Weights of a small GPT-style language model, trained from scratch on English Wikipedia: 61.4M parameters.
MLP neurons of a small language model. Each row is named by its layer, matrix (up: input weights) and neuron, and shows model dimensions 16-79. Each number is 200 + 20 x the weight over its row's rms, rounded and kept within 0 to 999.
A block is one neuron, or neurons of one layer that tend to fire together. After each block is what it responds to, as a language model described it from the Wikipedia text at the highest values.

L8.up326,220,217,181,185,213,176,214,172,188,183,172,188,216,205,218,191,188,222,221,198,173,252,200,188,181,235,210,195,184,200,193,199,163,198,224,211,237,178,227,184,189,169,198,220,185,210,211,210,161,182,209,193,213,237,205,165,215,220,211,169,192,190,184,199
L8.up801,176,210,194,180,217,214,159,172,187,209,205,213,157,225,255,195,202,224,232,175,221,195,174,209,196,189,218,212,183,175,208,211,210,206,223,235,208,198,173,190,200,192,188,215,167,206,182,214,173,180,217,201,188,189,218,215,197,190,205,216,196,188,226,226
Table cell contents. Tokens inside pipe-delimited Wikipedia tables, especially sports stat rows: cell values like 0 or 8th, separators, and row-ending line breaks.

L5.up270,200,195,212,166,233,213,183,234,210,196,206,223,229,201,208,207,190,226,193,196,212,212,197,227,198,161,195,182,205,190,205,200,225,205,170,226,187,204,199,222,223,191,215,201,225,203,206,194,193,237,186,246,207,177,173,226,224,193,205,198,205,190,227,229
L5.up962,188,227,166,165,234,221,211,173,215,220,199,193,226,179,208,159,206,188,160,208,264,227,189,231,180,233,224,197,188,198,206,166,184,211,198,206,210,188,195,177,214,183,200,216,198,193,219,166,174,209,219,212,199,216,183,221,216,173,199,210,214,197,213,168
L5.up1426,200,195,215,229,200,195,202,268,161,214,202,191,225,182,212,205,206,180,172,199,186,205,200,215,190,167,185,214,204,217,199,207,147,238,192,182,196,167,170,187,200,204,186,236,185,189,171,172,226,217,230,211,210,201,196,151,222,209,211,213,204,227,199,220
L5.up1642,197,209,210,201,217,159,211,202,193,205,226,227,233,179,202,211,212,214,197,178,208,175,196,184,204,221,203,210,191,207,206,183,186,219,190,222,209,192,182,203,201,218,209,205,215,191,183,165,223,215,214,224,213,149,189,191,165,199,210,206,231,231,162,175
Institution head nouns. Head nouns of named institutions and bodies after a modifier or place name, such as Assembly, Ministry, Court, Board, Senate, Parliament, plus first word-pieces of proper names (Mar, Gor, Korea).

L4.up56,225,192,182,240,184,217,228,219,212,176,196,196,215,181,159,223,180,177,160,195,193,226,228,186,183,186,174,170,195,212,175,204,219,226,207,196,194,211,191,260,206,221,235,213,202,211,212,234,178,204,202,198,184,244,217,218,220,192,228,167,217,181,204,200
L4.up92,157,176,199,202,208,181,224,232,218,241,200,184,207,171,210,218,197,197,185,182,211,171,216,182,210,224,174,212,242,240,214,203,194,197,209,230,196,195,189,220,180,222,238,177,185,172,180,237,201,177,180,205,180,153,172,200,231,203,189,185,203,185,182,169
L4.up377,207,172,198,228,222,200,212,211,201,217,198,191,207,200,217,206,181,227,177,193,206,215,183,191,226,215,211,232,222,207,161,212,207,183,197,202,230,165,205,221,184,215,208,172,180,195,205,212,173,191,177,193,204,180,211,223,194,193,195,198,190,184,208,201
L4.up1124,202,197,212,221,217,196,193,229,183,153,178,170,190,142,207,199,203,195,177,190,171,182,192,183,223,204,173,221,200,192,235,216,216,161,240,210,198,178,187,235,154,176,236,171,182,224,216,173,214,209,173,200,201,196,220,203,169,210,189,237,182,204,150,227
L4.up1323,187,177,190,163,239,202,205,236,175,197,194,187,193,182,196,236,207,179,203,188,224,191,179,197,215,167,216,199,213,197,167,219,221,159,203,189,204,169,200,191,226,236,212,217,205,206,205,245,213,210,198,205,170,212,180,194,221,202,189,201,170,188,200,192
L4.up1361,186,183,186,190,221,192,196,205,227,156,190,200,214,199,203,186,191,213,192,217,212,236,180,200,212,227,216,250,207,184,172,201,191,210,173,199,239,206,179,220,192,186,211,177,174,203,181,185,218,170,208,253,184,196,252,222,196,155,187,221,221,201,206,222
L4.up1438,190,184,196,209,235,193,197,207,197,191,191,236,235,214,178,190,171,241,180,182,234,191,185,201,231,222,216,192,218,207,189,211,237,199,235,205,199,163,192,190,207,197,210,186,211,182,207,226,230,214,151,198,186,221,217,211,222,204,215,209,173,191,170,188
L4.up1748,185,190,185,181,175,207,183,189,183,208,183,192,202,212,198,185,203,174,231,195,265,229,198,173,187,192,218,158,214,184,178,220,187,206,213,202,214,189,194,226,227,228,234,222,222,202,201,227,216,155,227,208,209,238,204,199,256,161,218,234,178,191,217,213
Gerund -ing endings. Fires on -ing gerunds and participles naming an activity, whole words or split endings, such as teaching, Running, marrying, capturing, filming.

L5.up989,226,237,207,210,236,220,197,200,233,191,176,207,246,183,180,227,212,207,190,189,233,223,207,174,196,176,228,215,182,186,198,161,213,217,225,210,183,173,157,210,219,235,210,172,175,190,187,171,164,174,212,167,186,163,199,202,204,189,214,213,196,171,209,184
L5.up1202,193,173,200,204,223,223,188,191,227,221,199,206,199,183,175,165,188,190,208,186,186,185,189,200,209,239,247,190,168,211,176,173,198,172,180,206,187,220,182,237,188,165,166,170,220,209,161,222,181,216,212,199,188,195,234,240,221,221,222,208,212,172,217,181
L5.up1360,186,189,202,224,216,186,224,205,212,219,198,230,224,201,212,188,203,196,195,163,177,182,201,215,199,190,236,178,209,196,183,194,217,200,240,200,183,195,224,192,174,200,190,185,197,201,214,187,218,208,194,208,203,203,260,139,204,181,235,189,207,184,221,206
L5.up1498,180,166,213,196,218,193,206,215,219,197,188,208,218,179,201,222,189,171,196,210,178,206,232,194,198,207,168,186,178,222,202,173,195,163,191,224,198,187,218,220,218,226,197,190,186,188,227,177,212,191,219,157,195,202,249,175,192,231,174,200,196,173,226,214
Domain dots and prepositions. Periods within website domains or word endings like bibliography. in list and table rows, plus prepositions after a noun (about, against, over).

L4.up165,202,222,199,212,223,198,216,211,215,214,182,193,209,224,211,198,227,212,188,193,191,202,174,170,232,207,230,222,185,231,193,209,223,185,194,209,200,215,188,224,195,158,199,169,181,231,203,207,205,156,173,211,185,171,165,187,203,190,203,226,214,183,188,207
L4.up614,219,224,197,240,188,204,248,202,207,199,193,206,193,187,233,215,201,181,178,187,201,181,215,222,195,222,181,204,201,228,207,145,187,221,205,205,240,200,216,203,190,186,198,178,229,234,164,184,181,232,192,187,215,158,192,196,208,199,200,193,221,211,188,212
L4.up823,192,181,180,205,207,231,177,230,205,175,205,208,189,188,227,195,205,211,144,220,181,193,143,244,219,213,213,186,210,204,182,196,206,188,206,238,216,200,233,142,202,245,159,232,210,236,214,214,217,173,175,211,213,191,214,197,196,200,213,197,192,208,212,210
L4.up989,171,223,239,180,205,189,237,190,174,195,194,223,200,194,239,213,203,256,221,203,197,201,196,218,210,168,205,195,180,181,233,217,190,218,172,187,197,212,207,205,188,232,213,173,199,223,187,182,241,164,218,201,226,203,213,203,152,224,204,232,188,189,182,227
L4.up1111,225,166,214,225,199,211,199,234,177,241,194,216,204,198,193,226,207,155,184,181,184,210,214,187,202,193,201,168,199,188,213,187,226,230,148,199,188,220,187,183,172,221,157,210,204,173,212,208,220,196,199,190,229,190,185,216,201,175,205,165,205,191,171,230
L4.up1263,244,212,180,223,203,187,214,243,198,177,208,195,208,182,195,238,224,204,197,187,164,180,163,202,227,176,209,201,176,205,240,188,225,206,183,194,197,213,176,222,215,238,201,194,169,149,211,141,224,188,233,206,190,206,206,239,200,203,211,182,188,214,191,219
L4.up1680,196,203,222,217,162,182,209,222,245,210,197,157,167,179,189,192,181,168,191,175,194,197,203,183,198,209,235,179,191,217,206,204,231,222,243,255,190,201,202,172,178,214,214,211,158,209,206,195,221,204,185,214,228,191,218,210,182,187,193,189,227,188,163,174
L4.up1785,192,187,186,221,220,186,197,205,199,202,169,192,181,208,180,185,181,216,222,194,192,215,195,165,227,233,217,210,198,190,197,212,217,217,185,219,197,226,205,224,196,199,202,196,196,218,202,185,214,206,191,178,228,224,219,207,168,211,177,219,228,157,193,205
Initial syllables of names. Word-initial capitalized fragments like Mar, Mor, Kar, Bar that begin a longer proper name, often place names in tables or lists, e.g. Mar-ibo, Mor-o, Bar-ings.

L5.up636,217,185,191,197,222,179,205,190,200,216,187,178,186,194,167,196,173,180,192,183,224,198,216,204,190,168,194,186,190,187,211,175,237,189,205,215,160,188,188,157,215,193,230,195,213,187,169,200,175,194,199,192,220,225,174,186,235,222,180,155,213,205,208,209
L5.up777,186,208,188,184,236,197,230,226,224,230,182,208,211,205,205,205,180,206,198,180,192,228,233,193,177,199,225,198,237,214,227,189,196,190,208,236,220,174,198,218,193,197,180,195,196,231,207,225,210,236,191,208,160,198,210,190,164,197,180,146,189,183,193,195
L5.up1095,175,198,190,233,205,178,243,226,195,188,146,225,171,170,221,228,218,224,195,228,234,180,260,170,220,190,186,181,208,216,212,211,187,188,214,174,188,185,217,205,176,200,203,208,224,191,196,213,193,175,178,195,156,166,241,207,197,183,242,204,221,185,172,213
L5.up1881,213,185,176,209,231,203,207,242,172,195,188,194,216,194,222,186,164,212,193,179,201,224,178,196,220,213,234,207,210,166,163,215,193,183,219,194,205,170,205,210,204,182,258,199,206,211,204,209,185,188,205,188,177,212,224,203,245,230,183,220,208,205,220,201
Verb-completing suffixes. Word-final pieces that complete a verb split across tokens, mostly -ing gerunds (loot-ing, inhib-iting, lobby-ing), plus whole words like training and working and endings like -ed, -ial.

L4.up1175,205,223,207,189,191,195,204,179,219,187,228,211,202,210,198,192,197,263,215,197,182,196,222,235,194,209,228,164,177,199,191,185,158,199,196,187,221,176,226,194,195,217,212,193,188,231,219,204,211,219,202,174,208,238,223,171,190,150,169,186,195,195,202,202
L4.up1215,233,191,177,224,226,209,219,159,192,149,194,226,181,191,237,180,193,211,192,172,209,234,220,204,207,169,229,223,193,226,173,219,163,195,215,209,235,183,213,194,187,221,219,216,189,191,161,182,210,188,210,207,179,237,231,196,216,212,250,204,192,190,167,187
L4.up1405,208,195,189,161,197,164,186,211,235,187,234,193,179,197,211,215,177,220,170,147,208,247,205,209,219,192,204,185,190,218,155,189,209,180,210,200,189,222,206,213,175,227,228,207,202,211,206,221,207,174,203,188,183,191,228,179,166,185,246,185,230,198,217,200
L4.up1533,202,209,210,204,199,183,186,208,193,209,208,190,176,162,198,174,160,201,220,176,214,198,180,197,191,192,195,218,202,216,174,226,212,207,251,242,190,199,239,202,175,220,177,229,202,200,187,183,209,188,186,195,186,206,250,197,197,202,221,216,191,206,191,204
L4.up1664,188,177,208,184,198,178,185,213,224,251,197,218,206,195,225,196,203,193,207,202,203,203,222,241,205,210,206,153,170,225,224,169,220,253,183,234,234,202,198,193,208,200,207,238,204,181,184,229,184,181,227,199,178,182,190,197,208,199,200,195,215,151,205,197
L4.up1668,170,165,217,191,255,159,199,198,192,184,190,194,207,188,209,204,202,221,231,200,180,215,222,214,212,193,221,189,187,209,221,209,200,188,213,197,253,200,161,188,201,202,180,215,191,186,190,176,177,185,201,171,173,193,211,185,183,174,248,194,194,194,178,201
L4.up1692,206,205,168,208,171,187,229,189,197,231,174,207,189,191,193,216,196,231,223,211,175,211,232,198,200,206,222,201,202,193,202,181,191,203,200,211,232,210,171,233,225,214,199,188,171,192,178,211,173,180,223,186,183,193,237,177,208,177,219,190,197,194,209,191
L4.up1906,204,217,233,186,231,167,180,193,205,202,150,221,213,183,179,214,212,192,175,215,161,240,170,199,203,225,225,212,142,243,234,159,189,211,204,211,210,211,179,221,185,200,220,208,192,221,184,211,184,227,183,206,197,185,207,179,209,206,204,202,182,173,179,200
Structured-field boundary tokens. Tokens ending a field in tables, infobox lists and citations, such as ISBN after a page-count cell, the dot in website domains, and numbered-row periods.

L8.up562,204,196,171,153,215,199,194,220,190,213,168,203,210,198,214,181,175,193,223,207,207,201,197,228,224,187,213,214,182,195,163,216,200,191,216,221,191,182,163,130,221,181,210,191,209,210,214,196,201,194,174,171,211,237,187,234,229,191,216,226,189,179,187,205
L8.up1361,171,164,198,186,242,212,237,207,213,247,208,186,199,194,239,196,213,208,166,190,214,193,180,193,235,209,197,215,196,191,223,208,212,205,192,186,201,175,203,211,214,189,216,219,225,219,206,188,192,225,209,168,199,227,205,205,241,199,215,189,193,199,209,199
Academic degree names. Words naming or opening an academic degree after verbs of earning, such as Bachelor, B.A., of Science; more weakly, the first word of titles, ranks and awards (Best Song, executive producer, Knight).

L4.up242,185,224,229,193,205,204,186,179,214,225,205,172,209,212,212,152,208,175,214,196,192,230,204,214,211,192,227,198,204,192,198,208,232,173,174,199,200,173,212,231,222,182,203,189,194,198,162,175,202,189,196,197,210,195,177,222,188,174,208,176,218,187,196,205
L4.up465,240,170,185,218,221,184,198,170,183,173,186,177,248,174,190,173,192,231,193,203,184,196,179,190,213,198,180,197,192,235,205,197,219,206,172,197,175,161,191,230,208,184,219,237,191,173,189,221,188,198,209,192,209,209,193,237,237,245,190,202,208,183,167,183
L4.up482,218,189,220,224,164,208,226,201,187,172,177,181,200,205,220,200,202,203,190,213,223,154,226,221,214,182,144,174,178,192,214,193,200,162,195,215,202,237,161,245,200,204,211,231,189,193,182,218,230,195,229,242,156,210,220,229,214,206,206,185,205,202,223,206
L4.up856,214,182,205,197,181,228,215,192,212,190,153,199,197,206,206,151,198,205,235,195,223,203,210,222,231,220,199,209,208,191,188,191,211,202,161,175,196,206,189,216,189,196,215,194,204,170,167,245,250,174,195,182,205,201,203,205,223,200,260,190,192,184,227,190
L4.up924,226,185,221,211,191,175,172,209,197,181,166,174,223,194,211,194,208,190,218,228,165,214,175,203,178,204,199,221,203,182,184,169,193,175,188,199,208,197,173,230,199,212,200,198,185,189,138,216,204,203,204,204,218,195,221,233,169,215,220,201,206,241,193,202
L4.up1761,223,169,187,215,203,222,232,187,186,165,190,163,191,208,212,222,194,195,183,181,201,199,195,199,214,186,196,212,221,211,188,204,208,238,186,227,188,214,221,199,180,217,221,217,211,224,173,192,228,228,214,224,210,179,211,185,237,179,189,204,226,200,186,193
L4.up1830,163,214,218,221,163,237,237,209,214,204,208,179,188,204,201,201,188,210,243,189,188,182,182,179,213,178,198,228,217,191,191,167,224,183,191,191,197,166,184,213,198,217,182,195,213,179,141,200,211,180,183,195,189,230,188,225,185,206,198,220,191,223,195,189
L4.up1888,190,230,225,148,199,215,226,230,227,173,217,238,214,205,221,179,198,201,229,197,215,212,218,197,201,174,191,202,242,225,226,223,172,172,243,227,184,191,179,204,227,182,170,197,219,173,223,193,212,195,191,198,216,228,217,220,197,217,200,215,163,195,199,237
Proper-name pieces in listings. Word pieces inside proper names of places, venues, railroads and people, mostly in tables and lists, such as Orange(burg), Grand Avenue, Warner Park.